python train.py --n_head=4 --norm="rmsnorm" --norm_place="pre" --positions="rope" --rope_base=1850.0 --qk_norm=false --attn_scale=0.102 --init_std_up=0.0386 --lr_mult_o=2.0 --beta1=0.95 --lr_head=0.00507 --seq_len=1024 --doc_mask=false --train_tokens=389700000
MLP neurons of a small language model. Each row is named by its layer, matrix (down: output weights) and neuron, and shows model dimensions 128-255. Each number is 128 + 24 x the weight over its row's rms, rounded and kept within 0 to 255. Numbers have three digits each. A neuron's up and down rows have the sign that makes its largest values positive.
A block is one neuron, or neurons of one layer that tend to fire together. Before each block is what it responds to, as a language model described it from the Wikipedia text at the highest values.

Responds to: Last sub-word piece of a split word or number, just before a comma, period, bracket or heading mark, e.g. repurpos-ed, 198-7, 1960-s.
L10.down125:148120168116095111149077141116111071185142110161099105085099144134146154122140137085129130152142141134128160147168134139129151117101119140129123152140136143114126103119099155133115130123167124157099107160125097140141099122180134110093126141131108117120123139106124121142154152123110097111111136143137125094108115138153133118148115120131127124144167147104146106101115058112093163127107

Responds to: Function words just before a predicate or accolade, mostly "was"/"is"/"were" and "the"/"'s" before "best" or superlatives, e.g. "it was announced", "one of the best".
L10.down139:115141147148142149150160143163185114158128149139146146110146133127117115121116159140157134157174097104118138127125106146143111083126118124117137148127191116109140099137110071108132101130090094130113136134107106114122134164108150151105124120094109098110151148130142142141119114161132123110144151108152111136120140115145111133151084123154110096130147174166099141146063133148133111160140

Responds to: Inflectional suffix pieces ending a multi-token word right before a comma, period or line break, such as followed, leaders, centuries.
L9.down19:123145185105162128119152134126117153125167139202119132127104145112140137152093152130137152125106143118100121102150174147168140165158165162129122086131154098145114105094148179124142151123158101102134116171144140148139139165117168115105129108164140132110169145086111185132074128156131127154149063133154141132123103107177122114124170116141157074134096116104140130147102082105131129148134
L9.down70:124136096118131139115156135104132128136145126175102110094084152130140169109128147134147137135165121131116088147123134101132149084164092107120147103129114125149107120131099124073141190149123107107149125138152147132132138123120156122177123137112124089116132135136151185146114123138108120145136101164155104169183123114100166158137137103141139149104166110120091146106145103123146155114126
L9.down71:123141168154114142097153148128174152137142128130130108102127118184135131111167149115110148124098130131111143112101165134109120133143132134124143157131131145152131127109160141087099113151134174113108172161137167102150122154136147137108140160139100150107151146161150189112139116154084128134150138147141086135106128181132101117093154147106081107129112149106142099136160112102096093113128
L9.down104:139148149089158142138096135118113150130125103105096122165089130103174134173101172160106132143146132146100083162144139124115151092122096161132171152151104099141126111163095161118114134185124152129165104178116133142108129141152108154112131104120140107096157127155132122204147096113089111124143145126114153115132113150131160114154117130114117140117113116107089146147148090135138175123120
L9.down139:145115115096156125121126121130130150098152133098115126125095079095141141118127135118186114096142147152109112147097124128129176126158133145112146098147094150147119075149145102186134135122144108144105078130152132091144088190106107130139136142129132132132141106160144140120123143123103087112123103156155112152144076131145155167110118147142186098103138122113134166148122075138174140131113
L9.down167:105119112133112149107139130097146143113132111160148167129139108134150138113107128111158127109126121133122129139110117136129125135133142110157125125113119127159092135133185152141122109117126108194174154142133144123138100138139113120146110106153144118117096125122154126097119138115085122142129118123119132136124095126139142147128160101168093068150134139092077108137076157134156152161180
L9.down210:152147118138150117122141178143135125124120085091158183180096153146138185075126096113105145102118106128088163100104149094116105106162117134137100147147102130148090118083098132103145185116159124143132118162135133095135126120095165129124116125113146194120139124143108133153170100148095129168121134113151125105113136119120103108092141082102105153133151170129148150128167119183113154125129
L9.down226:116135145119120140120103174178147103093138126122108139069132117170131172094104152133126076153228163134120112122125105112093134119105187161121136115133101119182122148114072124116115153117092107168161119123139153111117103148116137156118137138137129091122118122099128150154160119133112131091155151105125102159153164127137121121121098116122200134115094140125121128165165057160149124145155
L9.down228:138100134121122098126154118095151185120132117137123166143137115108129113169142145139146115096177121141126114123152135114151137128098158128111112140093143190061171133112134164105183116154116125095123122120091112180154141121126122094150117145127141119102132142106127144123124165125115100089152114164122125159119179052121128125107136130166148129128146143133070116121152125155162162106126
L9.down286:160125132101138137074125144102125097122126104119155166148107131126147140118125120091095096124166142171122137154122146132142106188106139174109154177127151115134131129117125139061117151120114103173170073136112157132161116107134114136117108108132138152162137137144119099112080107144123167101102152139072127148117159125099135135135090134106120122130092125136113148111187132105142099132081
L9.down293:132090140108121146162109121100118133125142096143140139141141108120098175096096127143097151126131120142122111113150139126123152165148105160125178179158111108117123125136147150137130106139139138144164149120124138079145151121159144161137093137125113113103117142104091148076092113143122144115150141110120124111125131135162135139130107132166111102147153142092058113185115080103131135103136
L9.down466:159086088145092139135136102159111109123171137148157175156129142121151120144134108109103141145080108171151120130153165173136132165082109127138115142124122112149093126121146158107115165150144116140145177143118153134118149096129134122085126087134089105172121171121142109156123142145107164123123147124117130133151112177141155153104113106121134102089129125121133132159082136118102119116132
L9.down633:078111151163114117126159134092115134111130139137133152152114106064109177201130127081125134164159119113086111104085123130131133102133122142157144116154141120108073129113104150149123115117148142163127163088157095154157160118134120153148139139123125180078123146134095111105153151150168132143139127137123098124111147106151139144105153122135152124115113122098142136170199146126135170135144
L9.down651:110137125153120103111125174165155149120119084145091149130115092094097161177145122165134093132127111107064091125135127125146155129116099112090146137085112143111133152140133112131122154118148148151134105113125119101134188128130119143104153098125125140127143116164136210072147153122107136150096129169164101113150147140151156128143182133153149130147149163126113102158121149106115135124111
L9.down714:074104137124122146075137133122115148097122136125120146103084155159132096182101111114135171117117141165123186130140108133143136143160119173177108148111145127151105113093144139110084111109173154083121145126081134106124149094135108127117149152108150131124144093142149105103130107141151137124159096131185158114120067134136129080120106104152151088145142116157076140104086086181139152111096
L9.down787:124164131130123167135112080129137124147133093103147143133090148132172124153126100139133134083135120112117105120150136110141138106088146105155111078137109101134096157089119116119161146119146114137130112167132111151117127115123113055105110132101141127115130153126113134163099145117153096083136115105140110117140123075135108106115078155169184110120095136134128124165130116098114072143123

Responds to: The "is"/"was" (also "as", "became") right before a classifying phrase, mostly in biography openings: "(born 1990) is a Scottish footballer".
L9.down26:127080157114132147098145107117161142135138112151128115117123111143150136098115117136161167072111182131163085108130152132097144104108168131112062090128119113117174166139110168126157124124162156149094134053168080130128101103160118103136105134131122151128111086125164094106157094136102178134150125130122123132131075136118151123133082132123164153145146099114170134130121169157142133134148
L9.down68:104145086129072116153147100141175162102150144126125143149101130106116185141136127125148117128145121097137152138134125139151133102175122104090176103111145142158114147148112136108132085138093073115088139151114127154076126138128172116134148132134129128143107096130116120137149145149141151125160111104103143104126126115150121156135151137129103103107100151124112096093106138110155188113140
L9.down91:209144069124092163136080106159107107126144096150159136143160146159115125137158128129148165129138165152119085127130103137109116136119137103153131156158145108145120092126118128141094142131126143071129108064083169104095151090137140114099130128127119137134136095102105108150105157102137089107113129113142126145153114137138174116119089111163152145133103133151084105113137176134101123161139
L9.down100:106160091146126151108120115141127139130147136158088171110128127140128137104130123138140127134139141144093170153082130113092133118128137134167107127151169140168132138126100088113111122131121118089102145131137159158135093096126126138118087137163214092160143182149125102129094138122160141098105109156083142146122126169113110125099119160073121148145180117122116065134151103133113141145132
L9.down117:116117147074133082142082103150107156164094147118156114115085074092115173134149121145159075140149105159137083125095096165135130108091158106103086157144120134112123148102095138125108100094109132137097125154093129145151087102133143149127094142120134124126120089138130104128123073124164091116151084095129137141163112141140118148133112136151152140127121097134158113122166107133124117144107
L9.down263:122124099111112155122095148134102172126111154125115158166145112086119096120132097126116109118160153121121153134146093150089157139143110167098119123131150116071130133110130154100127157159148082125138135114096083118116132155082125097128153115141106097127161135132086151112173085114142113122148140106122184131144157125142149119140152123105076124108139146163168167134146146156123108139111
L9.down311:137136117125164087138063137169110106087107151134123152111114138122119150101106114109149068113136142129073149094134103128136134125145135107091107128135153140123123112107144171162125118118141136073153126133147112153132167156138126141151092149124139129105115130123170086168153152118097138174142128127157126104184180126132092108110125150130085125131148145108146153142137100137120129138094
L9.down348:131151151105106128109102094144163114130122151170143110097108103131111114117098130178121162107123151089124126141155104113084124090101160142120106100109123120164153145134135116123138185133108114176159185148113112155124148152206127138117143152119115105114093106112103157103171139140155167128147107153084149125101105105135143122168121121113079191125106117156129146119116110148136126119151
L9.down356:112095125113160132062069173185147121121143161140134178140137128138128115119114131150163129113122164122126156145123149133152110134163161115120102137126117116173140133098080125081111130118123107173105119165091103127104131142131115126138112141173097143143121106128152147148111089088153087164140123128089154100104078142121145106142134111121096104132144146111130101126124121102097137104136
L9.down364:110170105125089120140108129145124101095101053141124107140151179188083146131128112135146101117156146123103134144147087098118132122141122154129153146145146156129117079131135168132121127135120164135122133103099099146097110099123125149126136099139130128120150115114104112097168084133116119142116103126099144125110098172102096147098148110105101150135137156092096117154126175075104094158139
L9.down395:096129132120123094084154131146134131151137149122130121092135127110125129103059103098108128124132121123176111174155163147110138097098104088174115082119113112138170141123129103155144148128135138095125150134127124122058125129165143116108134148125121159119080147138131155150114101148144129145129129128144135100134116087122133154166152149131184137097112139146083103106156158117104117105115
L9.down652:119105086134167119112046137123141144156127135138074139111083131126139066099129081104134086145122130109087146102114096136104142104128131121132129128107051100106141155153088125111136097150157129155120153156147126150109153127141124150137149124121110138150136151099146150153112122151113109129146112102114110130119089168145106062135109140096120100106176115091116117137155126116139129125129
L9.down721:125152119114076115119079152136125153142110132118154160140124083129116109102137082130116131157163136162127128142094138150148142121098111121100123106171086132156122065151102135138127129134142127133097082117146175157143154100129107147125163141135107113112118123158108131126142138141157116159138092148136128136164158142116129132128153124099170126120092130155106115119066170162125114133151
L9.down789:079141120138132119120120082141132106127099146145123101105128080156125157109111158124115119163135156110131144100159108152131108130123147149106104094151124128141098138175145149146102112127141144099099143128149179131125112127182181102128146136097156113138103136108204107173104145120119102110124108138140157114158127145110123148158086158140126145137153134109107142154115132144115149069118
L9.down877:144141084139173156170103132122117080170147138165144150145099117112102132112100123104143111111155134159124153162116160107184140141156157088101115126096121176147138088129123148115104081084154126159158150126143128107128140158155113154115148102154096164161090150138175096145147118162123140080155081129136138128121123133152070122115145084150137101113128121141128140128155177172090111144125
L9.down966:101166124125132146104064190132110132091094146128138130142081124110142116096163128156142124145105097111140147128167163141155140106133102161161171091135110121113100117134090120130122132103153147136157139128069120116085168131115129135190125122132138133101108144117116137115141153183127106102119114143130123117089107139116165146130115148138174093149135157159150113117144171141143085105103

Responds to: Final pieces that complete a word right before punctuation or possessive s, such as -ed in Completed:, -y in army, and apostrophes in Sawyer's.
L8.down162:150130158099131076132116130188155135101151117151072129100104102123182110171126145143105100117114159149126121133154093124110132084152107084129091138131138136125113145112143145163100142128110120134145108142116154151188135099152163127164144113136113142118145128120121135102119123117095102119124116129111128143111160142138185106125151088184155155143084153126157116201154104133135138158144
L8.down566:138103105084125118127169139104100117136122118143146141110094109123122164097147124115187167073108156151086108117103146126093133099161110129143124096131178157150125123153108115159169082143149114143149109123166089125177107143176086141131118090142105151132129151146122123127134109153108118147113130120160131163147125138138136180123066143126194147150136141123137094125166128164133136166138
L8.down747:176100166146128154144102080157131106125131153133147124140195135148152128141108086115182157141140119129070130133101135148153101171165113100105169155101134131127099122189116159147118109117138115097147150103138110138113134107142148120108101112129132135142115164123123139069168099113099147142105151075107140077126137120151150112136132167034126149154111116139162124153137169140130154123153
L8.down1019:115142084056186133145117138134130138159130150133086205098121109120113168147146113140145127123161130137116078073167153143109133127126127139141126115134097130136158145168147139114125073117139149124148100172158113141136113116137150099098145099106127130142165119103139142126129142165106160154118122127151100159116134153109136158097128152161085154149107127125156126147080131129149135136138